Weights of a small GPT-style language model, trained from scratch on English Wikipedia: 8.25M parameters, tied embeddings.
MLP neurons of a small language model. Each row is named by its layer, matrix (up: input weights; down: output weights) and neuron, and shows model dimensions 64-191. Each number is 200 + 20 x the weight over its row's rms, rounded and kept within 0 to 999.
After each neuron's rows, "fires in" lists the words (lower case) most often at its 100 highest values on Wikipedia text that the model never trained on.

L5.up454,176,194,178,246,184,187,208,185,215,188,166,187,200,215,203,191,206,196,190,197,193,172,197,218,189,201,223,219,217,203,203,205,261,175,202,172,208,159,187,195,230,205,178,179,226,236,161,216,170,178,182,150,199,214,217,184,189,186,176,203,187,183,205,189,216,186,164,203,180,208,208,210,255,175,190,222,195,187,237,211,217,197,235,217,217,150,190,190,174,231,179,196,201,189,188,206,201,198,185,204,193,209,198,188,218,188,186,224,187,192,175,192,196,195,201,205,191,188,202,205,182,191,230,203,184,179,189,228
L5.down454,197,209,171,217,221,207,190,190,197,193,209,212,192,210,217,210,192,205,210,207,200,196,145,203,224,157,192,198,215,225,228,219,192,174,192,176,207,199,187,202,171,221,194,190,222,201,197,215,190,207,175,176,240,205,222,222,199,221,191,214,178,207,224,199,201,211,227,225,213,192,199,193,204,200,201,206,213,220,259,171,202,223,209,195,211,174,220,200,197,196,167,189,217,177,239,173,244,212,191,227,206,144,216,186,201,199,221,199,196,171,231,157,165,157,184,196,210,232,225,201,179,175,207,212,209,170,168,226
fires in: "of", "from"

L2.up743,199,237,162,234,178,196,197,223,217,231,186,201,210,196,198,195,209,210,201,190,201,186,173,224,171,213,224,188,229,157,208,200,231,182,178,211,218,188,203,185,153,218,185,195,213,196,190,190,202,216,194,198,185,187,207,196,246,231,210,180,184,183,209,189,218,196,218,225,184,195,188,196,227,185,214,156,174,187,141,241,179,215,207,187,213,188,220,204,203,207,204,180,198,206,191,205,199,203,188,187,198,228,198,200,218,189,185,211,225,202,190,232,183,199,174,170,216,233,199,231,189,229,196,205,246,184,176,192
L2.down743,222,201,196,195,214,207,168,222,190,240,200,204,219,165,227,193,207,227,181,199,183,214,187,209,180,188,206,176,188,190,232,184,214,226,205,211,204,181,204,187,179,193,183,227,182,198,168,248,208,206,213,165,209,198,209,195,260,183,197,186,185,172,209,207,193,215,228,218,182,243,190,210,171,154,208,200,192,191,176,214,205,214,200,153,193,229,212,191,204,222,170,170,194,192,184,205,199,210,215,191,209,211,216,188,202,222,234,203,178,184,204,187,224,231,223,180,248,179,224,217,179,178,215,187,237,181,203,211
fires in: "s", "bethune", "10"

L5.up489,192,221,195,140,186,210,203,195,213,238,193,194,212,189,235,199,205,207,199,209,169,192,199,185,220,203,179,178,202,183,192,221,196,163,209,177,172,164,175,234,160,186,210,227,172,177,204,169,175,191,181,195,217,190,208,210,181,200,213,246,172,194,224,222,183,211,237,213,229,159,181,232,217,195,185,196,182,226,238,186,191,178,226,223,203,202,181,205,186,167,204,197,182,232,225,244,195,181,206,217,222,220,221,226,192,217,235,198,184,199,224,223,205,177,209,207,225,168,197,196,195,205,178,210,223,200,229,178
L5.down489,213,202,177,230,162,244,212,196,194,208,199,197,189,225,180,191,218,197,181,224,194,206,188,206,198,216,203,172,196,219,150,193,180,206,222,199,222,205,202,163,173,195,202,181,192,212,196,177,203,218,222,201,189,200,208,252,174,228,207,203,192,202,196,192,192,177,187,152,218,214,180,222,176,192,185,194,205,216,191,203,236,237,184,196,186,221,200,195,205,215,187,201,163,204,200,176,235,208,162,184,176,207,262,190,213,191,187,225,227,229,215,206,193,167,203,193,190,218,145,199,258,169,192,184,192,217,193,187
fires in: "of", "to", "seen"

L6.up583,277,199,210,235,172,208,233,196,218,206,180,200,209,227,185,210,178,205,169,200,195,220,177,230,200,214,224,185,217,231,182,204,215,209,236,187,224,211,202,203,186,178,194,220,231,225,193,180,197,214,175,209,189,242,206,210,181,199,194,150,194,190,204,214,216,229,187,214,198,174,222,220,229,192,168,180,165,234,215,209,185,186,189,225,220,164,204,192,198,243,218,177,216,199,234,208,193,197,198,193,188,195,201,186,187,192,164,228,179,208,223,173,191,162,218,203,206,179,187,229,185,199,194,228,200,213,204,201
L6.down583,166,220,194,174,198,192,209,203,232,218,227,220,169,159,197,192,193,202,203,186,195,189,195,225,204,191,187,183,187,242,187,229,247,186,241,210,184,183,206,183,236,227,228,172,226,223,212,174,191,178,174,192,201,174,189,207,192,208,210,178,219,168,232,225,180,214,212,191,205,200,182,185,193,228,218,210,186,214,180,189,200,226,224,243,219,143,225,190,239,195,205,206,186,190,212,196,171,223,190,195,183,222,206,211,204,208,225,190,188,190,182,213,179,187,199,167,186,227,224,203,170,171,226,218,196,194,196,195
fires in: "is", "and", "was", "to"

L12.up175,210,161,203,187,218,188,166,204,186,182,229,232,200,195,208,237,211,229,200,207,139,206,179,173,183,215,225,213,189,248,161,180,181,216,193,186,238,221,191,215,234,166,227,194,190,189,211,218,227,169,175,184,204,188,194,188,210,204,212,179,189,221,192,226,187,183,218,218,182,194,185,179,212,206,215,198,207,207,189,186,208,183,189,182,201,210,223,195,208,230,209,223,216,175,173,206,221,197,209,188,160,183,208,215,221,197,218,201,196,233,218,192,194,178,226,235,195,223,211,214,166,229,189,190,215,165,211,165
L12.down175,214,195,184,170,186,214,216,195,183,177,223,170,185,196,229,212,210,184,181,196,199,203,219,188,233,213,175,187,212,210,226,213,200,205,201,258,214,206,177,212,229,181,179,185,224,182,213,186,181,220,204,183,169,214,177,204,252,211,180,179,212,197,189,219,207,181,193,174,170,209,188,211,175,145,186,183,212,208,165,228,231,178,221,205,156,200,202,186,201,175,179,179,216,170,203,218,209,237,173,175,184,186,201,194,220,227,203,168,206,215,196,201,223,203,172,201,198,158,231,209,183,204,228,192,200,201,222,239
fires in: "his", "s", "her", "more"

L3.up671,235,183,213,149,215,227,171,220,181,219,219,211,172,191,207,200,213,239,212,187,193,178,199,207,182,199,192,202,210,215,172,184,224,206,194,180,218,223,189,231,246,196,230,179,199,187,184,206,194,208,209,152,188,230,202,190,165,208,201,159,190,227,213,215,216,188,210,198,209,195,202,198,186,206,166,203,206,190,210,182,238,216,196,187,189,157,215,215,185,181,205,194,231,199,179,189,201,184,204,191,188,184,214,216,205,187,233,214,218,190,242,200,181,185,183,216,192,207,219,190,207,244,194,203,191,160,214,163
L3.down671,213,218,204,212,213,199,221,229,186,230,190,208,219,207,196,201,243,259,201,173,207,182,191,190,195,197,217,188,210,181,182,222,202,162,211,210,180,197,200,200,178,179,236,207,181,169,189,218,196,201,209,174,195,191,207,204,167,197,203,182,200,178,202,217,200,240,215,189,180,198,203,168,195,190,178,216,189,205,236,222,250,172,215,232,198,203,178,192,197,188,208,189,203,224,187,187,178,173,194,208,158,154,226,170,204,226,192,207,194,231,246,183,218,207,177,205,193,207,192,184,197,208,209,199,178,165,179,172
fires in: "his", "her", "during", "national", "local"

L8.up49,212,179,186,220,234,204,223,172,201,237,192,233,211,192,232,175,166,216,237,226,254,223,167,170,240,208,187,190,197,194,207,209,150,155,171,176,190,236,219,177,197,223,222,209,178,156,195,201,189,217,208,157,208,192,234,192,197,185,213,235,205,212,188,187,191,190,203,223,182,188,205,189,212,204,212,196,207,226,195,196,199,206,239,203,183,199,180,212,205,187,225,195,196,207,184,226,143,186,193,195,191,189,185,220,172,232,195,239,218,208,213,207,174,201,217,199,184,193,206,208,218,212,201,196,167,209,218,185
L8.down49,196,158,207,180,178,178,204,201,193,213,219,216,192,178,206,215,210,201,192,204,230,186,226,136,204,236,203,181,206,204,204,171,179,173,185,221,227,218,216,186,186,169,223,186,226,180,197,202,197,192,215,222,213,185,214,195,213,205,191,192,203,177,185,179,198,211,244,193,191,206,240,184,232,208,185,222,182,205,208,171,239,200,222,230,162,210,226,184,250,205,185,211,170,212,186,224,198,156,221,194,211,218,191,201,186,200,201,186,204,185,231,179,212,201,206,190,216,215,205,164,171,220,209,194,195,200,211,184
fires in: "in"

L6.up198,192,232,226,191,153,177,171,232,225,209,183,246,208,227,253,206,242,181,221,189,167,195,200,211,211,161,203,214,136,213,176,194,194,190,203,173,201,205,183,250,186,151,206,206,189,222,211,201,202,213,198,197,234,215,214,207,185,236,191,218,228,166,189,166,171,195,226,181,190,197,231,210,217,202,187,188,204,173,208,170,206,200,193,210,172,186,208,203,226,192,163,211,199,181,244,205,192,195,208,223,193,204,196,188,202,206,205,211,172,214,169,199,190,196,205,183,219,190,217,167,196,225,220,214,223,219,186,211
L6.down198,204,214,216,201,199,203,169,212,218,192,175,190,215,218,215,228,218,172,208,203,198,215,179,186,194,181,206,222,205,217,199,186,231,228,207,215,222,195,207,237,160,205,183,196,204,201,180,167,207,197,236,217,197,194,184,211,215,205,158,215,208,201,194,186,190,188,232,235,173,156,212,202,189,188,187,151,235,210,167,233,215,227,193,188,203,229,195,166,197,218,182,200,160,224,174,173,208,231,183,220,205,202,226,171,207,239,183,208,215,224,211,180,163,177,187,185,203,188,224,179,192,218,194,199,226,212,198,187
fires in: "to", "which"

L3.up235,180,214,192,201,196,160,183,179,217,227,165,205,215,210,210,221,176,211,200,210,169,190,176,216,238,190,211,215,222,199,209,188,254,191,218,208,205,186,169,134,184,210,176,183,184,220,219,209,209,203,205,185,207,210,224,170,178,187,199,182,224,211,184,206,224,207,196,200,217,221,208,220,223,204,178,204,170,254,165,212,230,202,212,196,186,207,193,192,201,199,194,179,226,207,228,188,214,191,181,172,194,207,173,216,174,214,226,183,214,217,197,175,187,229,196,233,176,180,179,216,194,226,217,189,214,199,209,210
L3.down235,241,194,201,205,181,229,185,231,193,190,182,193,200,198,189,184,261,189,188,195,192,208,183,174,205,162,194,211,216,226,164,220,231,227,214,223,186,175,208,198,181,239,245,183,220,193,192,173,195,182,182,193,198,206,208,200,179,201,230,202,186,187,249,208,178,165,183,170,192,210,183,203,216,199,218,190,216,148,208,200,199,231,240,212,200,206,185,188,201,195,171,192,165,203,207,196,191,225,190,206,213,179,222,188,206,202,239,204,207,205,190,207,197,178,183,200,185,218,216,192,211,176,226,240,181,222,209,191
fires in: "and", "that", "on", "to", "who", "for"

L5.up324,187,200,203,203,201,176,202,217,198,165,182,171,206,142,189,194,180,205,203,227,196,181,205,193,247,217,240,224,218,219,175,219,192,197,202,193,209,187,144,194,176,197,197,176,168,203,188,210,199,234,197,194,167,176,191,184,196,200,201,187,186,215,205,209,208,186,207,221,162,183,214,194,231,191,211,190,219,176,229,254,211,181,200,220,237,151,227,236,220,228,198,191,195,204,189,217,182,210,184,187,183,170,219,193,170,219,174,255,209,197,180,184,166,198,215,202,222,189,186,192,187,202,218,209,201,169,236,234
L5.down324,142,177,189,205,222,184,185,231,173,211,201,212,183,204,196,199,209,223,189,193,220,229,215,169,180,185,222,220,204,188,211,211,168,207,194,214,197,192,168,181,214,194,211,199,189,178,215,207,186,187,182,207,186,198,222,202,220,234,200,179,229,186,152,216,195,201,209,212,212,182,188,205,202,194,216,205,147,186,175,236,207,182,185,181,165,191,211,234,250,219,226,221,200,193,218,213,195,221,195,173,246,181,205,198,199,221,216,220,164,225,243,238,187,212,217,179,212,188,212,185,172,206,203,193,186,220,228,206
fires in: "in"

L5.up650,205,215,196,178,213,233,202,204,227,193,183,194,217,190,166,215,190,221,210,189,203,201,241,222,192,231,217,215,163,186,210,229,209,198,215,218,211,182,223,237,216,222,237,177,194,166,181,196,149,217,190,183,171,224,224,205,224,170,216,210,184,207,168,214,172,173,176,178,191,181,203,201,164,204,201,226,159,188,182,231,214,198,201,207,172,200,194,193,217,200,209,177,209,192,196,197,207,183,182,168,195,182,212,156,208,191,209,209,213,192,210,169,194,206,156,195,183,198,194,197,183,216,180,201,200,180,170,212
L5.down650,207,192,203,212,187,220,209,192,221,192,199,199,192,162,201,221,185,232,183,211,189,196,211,184,242,193,180,183,194,177,227,187,181,197,182,202,192,220,214,201,212,187,190,187,220,228,232,222,202,251,177,206,222,207,198,210,186,176,192,215,196,215,187,231,213,152,188,165,244,169,131,184,214,216,179,210,182,180,188,176,177,200,184,213,186,200,211,161,225,207,203,201,192,191,189,233,215,156,220,173,213,202,200,196,201,188,211,200,201,210,195,163,226,227,162,196,219,209,204,236,218,190,187,192,185,175,189,204
fires in: "of", "and", "the", "s"

L7.up722,202,219,210,199,209,218,218,195,185,219,165,217,192,235,199,196,192,202,187,202,223,207,176,187,242,196,217,155,193,210,214,191,195,206,185,204,159,218,176,208,180,201,224,218,175,212,197,213,224,214,225,217,223,184,228,249,166,196,200,194,148,213,221,176,200,205,212,227,214,204,203,215,187,177,183,184,169,218,182,188,181,204,224,219,188,182,213,232,205,228,206,225,205,171,195,176,208,243,186,168,215,177,218,189,194,195,166,220,197,202,214,197,226,185,176,204,192,160,196,188,227,201,187,195,218,205,183,228
L7.down722,213,178,179,199,206,201,194,200,193,174,230,177,210,194,179,221,208,197,197,186,190,202,220,234,191,183,200,208,178,217,212,214,206,205,217,184,216,185,222,180,230,212,210,201,206,176,204,175,185,209,232,191,224,217,215,137,202,194,212,224,224,222,191,170,196,204,196,170,151,204,199,195,173,228,256,188,247,166,192,208,182,176,197,202,192,224,195,178,173,188,175,162,205,192,197,226,186,180,190,212,187,249,179,232,209,201,246,185,191,190,217,203,185,240,186,191,200,228,191,223,213,210,190,201,174,206,222,191
fires in: "to", "under", "on", "at"

L8.up420,186,191,164,166,215,236,210,205,198,206,234,190,215,203,190,202,209,239,181,220,227,205,209,257,216,236,181,221,181,233,229,192,195,181,205,151,197,178,178,241,233,153,217,199,199,221,193,195,154,166,199,223,180,190,171,210,175,172,191,190,190,224,196,194,174,195,213,228,222,190,211,218,205,195,204,206,209,231,190,232,194,199,209,220,208,203,195,190,188,213,189,162,203,220,160,194,200,188,172,195,184,188,186,226,186,213,199,200,197,168,189,176,199,214,159,206,172,219,184,212,210,193,214,179,198,208,182,219
L8.down420,154,176,190,201,186,170,158,190,208,183,211,198,217,135,171,190,210,253,202,209,209,190,207,210,215,234,190,212,199,196,192,201,227,181,198,190,207,204,222,176,183,181,196,176,191,208,216,222,173,218,230,214,203,217,195,175,214,194,180,214,194,185,207,196,195,177,172,183,225,208,181,167,222,211,215,214,204,209,184,187,166,200,237,201,195,167,206,223,214,218,222,220,195,195,234,181,212,190,195,186,207,211,202,204,196,193,216,183,201,193,230,210,241,207,209,180,193,211,203,189,199,192,202,200,163,193,199,222
fires in: "of"

L6.up476,232,189,195,191,174,174,207,215,186,176,168,205,190,191,223,208,227,233,241,234,165,157,164,188,225,217,216,178,176,216,223,245,231,199,189,219,209,198,233,208,221,197,183,156,197,210,186,217,178,205,229,180,197,194,206,190,169,202,218,209,173,184,195,217,205,194,187,202,219,231,196,199,231,150,207,228,195,208,225,188,221,227,223,196,173,173,190,211,183,211,234,197,185,207,230,203,208,202,192,228,204,162,214,239,224,197,156,212,201,216,187,210,186,182,207,215,189,187,209,180,207,213,174,208,211,201,182,166
L6.down476,221,207,213,225,223,164,222,238,186,178,199,170,182,183,189,188,177,236,223,250,236,215,220,161,206,200,166,201,191,241,188,216,189,192,194,195,205,212,215,187,210,210,209,213,209,176,194,214,178,184,240,174,223,186,182,221,160,202,216,201,212,207,175,206,206,156,216,204,173,199,221,203,235,196,185,188,228,174,172,207,185,216,190,241,214,211,193,222,207,206,202,223,217,181,162,207,218,189,225,221,201,191,211,184,190,215,194,209,190,214,208,209,219,184,220,183,146,175,191,213,219,201,182,192,179,213,204,190
fires in: "for", "at", "won", "in"

L2.up346,191,214,195,214,203,175,243,214,227,223,177,204,224,206,209,236,198,202,204,195,206,222,178,212,192,188,203,189,178,211,168,186,207,226,201,180,174,221,193,234,167,207,170,205,202,201,209,183,202,213,192,203,216,195,267,250,229,208,201,200,217,189,233,218,216,189,241,181,172,170,212,212,228,190,176,193,219,224,187,192,216,222,206,188,210,181,208,219,192,175,212,206,179,170,188,177,195,201,240,200,190,201,156,177,204,214,218,157,199,178,172,209,193,195,190,203,226,183,199,161,210,192,178,223,145,175,227,203
L2.down346,181,203,173,208,205,213,199,202,182,180,195,209,166,203,202,188,173,211,183,212,204,215,220,223,199,216,195,222,222,211,198,197,176,183,199,211,231,190,204,203,218,169,233,240,192,218,218,176,190,201,221,201,151,231,185,190,132,206,221,175,197,212,214,174,226,169,196,200,227,172,176,198,198,214,190,219,194,193,210,187,216,199,179,172,206,219,168,203,237,134,210,205,192,218,178,187,179,220,183,170,182,207,227,176,204,172,218,204,234,235,194,201,214,192,193,197,201,236,198,186,190,218,192,211,222,192,203,208
fires in: "that", "not", "be", "to", "as", "have"

L2.up453,200,200,183,203,181,237,255,165,190,231,169,186,215,173,186,181,203,192,199,194,195,203,205,215,222,175,162,209,190,161,204,216,192,192,213,189,166,200,229,179,220,200,172,214,191,206,213,222,192,200,203,157,200,212,227,220,232,217,225,236,229,216,201,242,201,214,183,194,196,201,204,224,242,191,179,209,184,191,179,230,240,185,217,220,194,170,199,180,193,210,219,189,192,208,197,173,194,203,252,204,213,168,195,190,222,235,202,172,171,195,217,220,220,219,163,193,159,160,212,178,215,214,201,202,203,186,181,204
L2.down453,197,232,182,200,188,227,197,220,229,187,202,164,188,225,234,214,198,204,199,219,199,193,213,176,188,192,210,220,180,216,204,201,217,203,209,221,231,193,198,221,172,209,172,173,224,203,232,201,204,190,202,232,202,206,205,185,197,230,175,204,191,190,217,185,193,206,227,190,203,191,181,193,207,199,224,203,239,238,213,221,195,199,220,191,248,232,211,178,209,223,194,187,219,203,195,232,188,185,206,190,199,190,185,187,222,191,165,215,177,208,182,217,174,198,183,176,200,194,169,177,208,214,196,202,176,144,197,218
fires in: "with", "after", "as", "by", "had", "of"

L2.up331,200,178,201,181,208,184,184,203,212,225,174,200,219,172,211,155,216,168,193,229,191,215,194,204,167,208,192,175,210,206,239,212,200,211,215,207,184,216,185,200,200,202,211,210,233,228,213,201,219,237,212,216,183,228,200,181,221,201,216,187,197,185,237,235,197,164,191,187,196,195,230,210,227,183,187,210,191,211,198,227,191,215,191,219,186,223,198,185,232,211,215,226,210,190,207,216,198,214,183,194,164,218,205,184,188,201,226,190,192,221,226,194,193,179,161,221,199,170,199,193,192,234,266,226,193,216,181,213
L2.down331,193,187,192,188,211,204,195,221,194,225,196,203,193,230,221,218,219,200,206,166,206,186,231,162,187,218,231,186,187,198,210,198,227,215,203,213,172,208,213,211,189,196,196,185,182,189,191,187,234,174,199,187,241,195,230,215,197,232,178,195,204,159,240,233,173,246,204,202,216,207,171,172,204,202,202,185,199,225,231,182,195,216,245,244,182,227,181,183,184,215,198,194,203,231,188,149,206,235,239,148,194,199,199,210,175,234,185,201,197,179,198,191,203,177,197,215,185,191,184,195,197,199,227,212,175,188,215,172
fires in: "that", "who", "which", "until", "where"

L7.up591,259,215,183,169,208,203,209,173,234,180,200,182,252,176,250,208,206,204,206,219,180,166,216,220,244,182,200,199,211,193,203,198,177,216,208,182,186,207,187,210,193,214,207,214,191,192,211,230,223,199,174,220,157,196,210,175,168,239,229,196,198,237,209,168,195,233,197,192,196,214,199,239,221,196,195,213,165,191,192,201,208,229,199,221,170,200,219,229,215,169,194,207,170,214,222,172,226,197,196,158,196,226,192,154,208,195,188,201,170,203,198,202,189,185,215,172,211,189,211,200,196,202,197,203,201,189,222,202
L7.down591,187,201,191,194,206,243,199,188,222,169,191,198,176,263,222,209,209,169,198,235,210,191,200,189,211,201,189,169,192,187,194,185,210,212,212,196,163,193,171,208,191,178,226,193,197,218,224,196,228,200,210,212,208,191,201,210,205,221,216,212,190,210,211,187,210,173,167,184,179,180,215,240,178,204,189,246,197,196,180,158,183,230,199,206,193,196,187,209,223,219,175,191,174,177,209,218,217,219,211,189,182,246,204,183,225,202,230,187,214,193,203,213,228,218,225,165,176,194,196,181,205,208,190,207,190,188,157,215
fires in: "to"

L2.up371,207,183,191,174,194,204,224,216,225,220,219,167,238,155,204,191,242,211,215,189,198,215,164,224,199,200,195,192,195,184,206,210,196,205,207,179,196,226,228,215,187,162,229,220,140,189,221,155,192,203,193,174,210,213,215,217,180,192,178,168,211,181,217,214,183,183,217,215,184,181,198,192,170,187,201,151,209,197,183,204,216,214,231,207,224,214,196,197,169,233,195,169,182,179,190,231,190,208,179,218,181,135,196,190,172,213,185,222,199,213,193,203,161,228,193,213,218,230,210,211,211,204,201,249,171,212,225,192
L2.down371,201,189,216,222,210,198,187,219,193,185,168,219,184,233,212,157,187,195,185,183,217,204,194,215,170,209,198,175,204,195,202,214,187,187,182,215,227,207,217,188,181,210,215,162,226,180,221,198,197,180,200,225,245,172,184,194,216,186,211,210,164,211,194,199,191,215,197,203,160,212,215,158,229,154,165,221,207,226,227,229,225,177,187,192,184,212,206,198,233,202,237,176,208,224,237,197,228,172,205,218,209,192,197,199,204,169,215,212,209,201,211,231,231,195,229,234,173,183,203,189,168,203,206,203,210,258,222,157
fires in: "in", "of", "re"

L7.up207,199,210,222,167,207,198,228,199,207,181,198,167,218,195,211,176,198,226,181,206,210,191,210,192,203,173,209,230,230,207,230,142,220,226,203,220,163,238,180,208,196,208,200,178,199,172,185,188,215,207,200,193,224,201,192,221,201,190,217,209,157,206,184,208,207,177,218,209,192,207,188,183,229,180,192,156,224,193,207,207,216,181,215,227,215,245,188,220,212,193,190,167,193,224,200,182,210,208,189,178,185,167,184,190,227,211,201,197,191,225,242,151,177,213,183,205,180,202,188,170,194,195,220,195,205,158,217,201
L7.down207,166,231,199,195,214,209,209,204,227,179,222,197,150,173,185,194,215,211,192,223,207,199,191,225,225,207,209,203,190,212,195,236,183,163,181,199,184,191,153,183,188,221,183,197,186,214,208,212,197,181,227,222,176,197,199,170,210,192,205,177,185,211,172,166,184,189,185,198,236,217,220,221,181,206,204,240,191,204,210,211,208,187,223,187,190,198,148,229,189,203,213,174,169,173,190,177,212,210,199,209,238,190,209,169,185,159,192,211,255,194,193,221,199,202,210,192,195,205,211,157,172,241,210,206,188,214,205,190
fires in: "of", "in", "for", "medal", "under"

L8.up742,201,161,202,192,219,196,157,193,180,188,170,209,215,169,235,174,175,195,174,172,211,222,199,185,182,209,211,192,228,209,176,182,226,219,194,246,174,223,209,210,225,177,178,193,189,183,204,194,228,207,191,214,185,205,185,213,209,220,219,194,205,187,189,182,221,196,192,226,195,180,171,210,215,226,209,232,194,195,170,199,225,195,244,177,179,201,220,188,196,196,165,230,204,223,181,188,224,221,230,188,210,189,182,188,212,223,177,202,167,225,187,184,199,164,220,230,175,215,172,198,190,214,183,196,189,224,231,222
L8.down742,171,214,233,188,217,190,205,188,216,202,205,207,201,198,201,183,182,190,203,163,176,204,183,175,210,186,208,198,187,196,180,178,184,252,215,222,168,182,237,158,204,201,204,189,217,160,195,188,188,170,226,230,218,189,181,180,228,202,223,222,231,220,219,219,228,169,242,208,168,192,198,198,196,203,199,221,224,207,204,199,215,179,200,198,202,218,200,192,213,213,208,190,200,223,170,192,200,205,185,202,241,225,187,228,179,176,195,164,183,157,197,205,178,206,209,209,199,218,210,188,221,205,179,220,191,246,180,185
fires in: "to", "they", "that"

L3.up613,199,189,209,202,232,195,168,139,231,233,194,174,217,173,177,186,179,193,220,223,213,194,195,244,188,213,172,224,187,185,214,215,200,217,202,184,207,191,222,222,206,203,209,230,218,205,199,187,179,181,185,191,213,148,195,191,198,207,189,221,193,188,193,235,189,165,209,234,204,197,211,214,210,201,208,200,217,179,189,187,187,189,169,232,237,233,167,201,186,194,193,210,225,221,203,199,244,196,172,176,213,148,177,211,188,222,185,199,176,191,211,190,184,229,188,176,209,227,214,198,209,191,193,169,196,179,174,194
L3.down613,228,210,208,218,193,201,186,194,194,237,194,176,184,170,201,177,182,193,211,181,223,230,185,179,172,232,172,188,194,235,182,182,208,186,224,180,218,186,190,164,161,187,212,193,244,223,213,198,181,183,177,208,240,167,191,231,199,233,170,205,201,202,216,236,214,180,185,192,197,185,181,211,212,193,188,207,180,217,243,178,213,206,181,219,253,200,225,164,181,213,211,197,211,222,211,178,214,195,182,185,183,183,187,189,195,186,191,207,134,173,210,200,180,202,200,202,184,208,180,209,216,203,177,207,185,209,194,200
fires in: "of", "those", "most"

L3.up129,190,192,210,184,225,183,190,179,230,227,216,191,213,166,174,197,201,196,207,182,220,208,200,230,233,207,249,204,209,172,208,197,202,172,190,191,207,204,202,198,218,180,212,213,199,196,190,177,196,205,172,203,166,179,176,196,223,173,227,196,180,230,174,224,192,211,193,211,210,208,194,196,211,181,211,221,184,196,200,160,208,184,233,214,178,198,187,211,185,193,174,195,216,203,224,231,238,165,224,187,154,196,194,212,181,207,165,206,186,215,194,204,223,247,187,186,176,166,239,181,182,206,194,172,181,224,163,183
L3.down129,182,209,200,210,224,208,181,179,191,203,219,229,216,190,200,155,193,216,196,210,219,216,193,206,213,218,228,205,177,183,212,194,147,176,189,211,196,174,196,172,207,240,225,202,199,225,190,201,188,212,210,202,240,235,191,187,199,203,187,217,186,219,173,243,212,200,144,232,221,170,188,179,191,186,193,202,207,204,241,204,189,215,240,209,200,164,192,186,215,198,146,207,228,210,222,234,215,187,183,215,216,199,196,179,212,217,162,185,198,168,206,182,208,195,190,206,211,214,210,215,191,178,205,198,189,183,218,207
fires in: "of", "the", "you"

L2.up454,223,194,211,191,199,222,233,166,178,198,161,205,195,168,219,215,195,198,180,166,200,219,181,189,204,213,211,223,187,200,214,254,184,198,216,194,156,196,193,187,208,250,206,205,194,194,209,209,181,195,202,219,186,217,201,195,194,215,207,194,212,172,200,187,237,216,195,161,174,196,205,208,176,199,219,220,207,185,180,185,218,210,196,176,201,194,199,261,179,194,216,176,174,199,194,238,192,203,173,206,244,205,222,208,212,200,202,191,179,215,222,211,173,225,179,230,220,186,234,201,176,221,213,177,179,198,169,189
L2.down454,219,199,222,187,209,187,220,205,183,174,159,208,174,211,210,176,184,220,211,221,232,227,203,176,192,177,194,163,172,200,220,172,206,192,229,192,198,245,223,203,188,188,201,222,214,174,216,204,217,196,214,203,244,218,210,191,221,200,186,192,172,225,202,200,194,190,197,169,169,232,174,208,201,235,170,219,204,238,206,189,201,203,192,206,219,203,211,176,190,208,203,228,222,206,205,216,204,225,200,203,186,185,198,218,183,199,171,197,211,231,208,186,197,163,206,187,203,200,171,175,154,151,205,190,202,210,204,178
fires in: "in", "tools", "too"

L2.up368,214,214,168,233,199,238,232,181,182,196,171,208,218,196,196,227,192,180,172,214,224,190,176,218,211,206,201,195,210,185,178,209,173,189,209,215,216,170,209,214,216,217,210,214,204,199,148,166,184,164,171,232,198,199,216,192,183,177,202,174,201,210,216,152,203,195,211,208,209,215,192,212,228,202,160,193,185,182,208,188,223,228,189,208,193,152,213,161,178,226,194,196,187,171,216,184,218,244,220,195,231,159,173,187,234,199,206,245,195,209,182,177,218,210,192,205,200,183,178,197,207,214,216,183,178,181,188,208
L2.down368,199,223,170,215,205,211,197,196,204,211,174,201,195,217,219,215,210,186,172,182,241,197,210,196,221,218,215,179,184,213,182,201,169,178,197,220,234,178,225,205,196,174,200,202,200,192,205,209,172,158,175,181,190,163,217,212,162,208,202,199,189,216,223,198,211,170,208,179,192,178,234,170,200,209,157,197,193,201,254,210,231,179,174,206,189,224,229,193,201,198,206,203,212,202,182,215,157,193,212,215,229,217,199,185,243,224,188,251,152,228,213,226,236,227,204,203,170,207,194,228,220,216,213,179,157,198,223,186
fires in: "of", "by"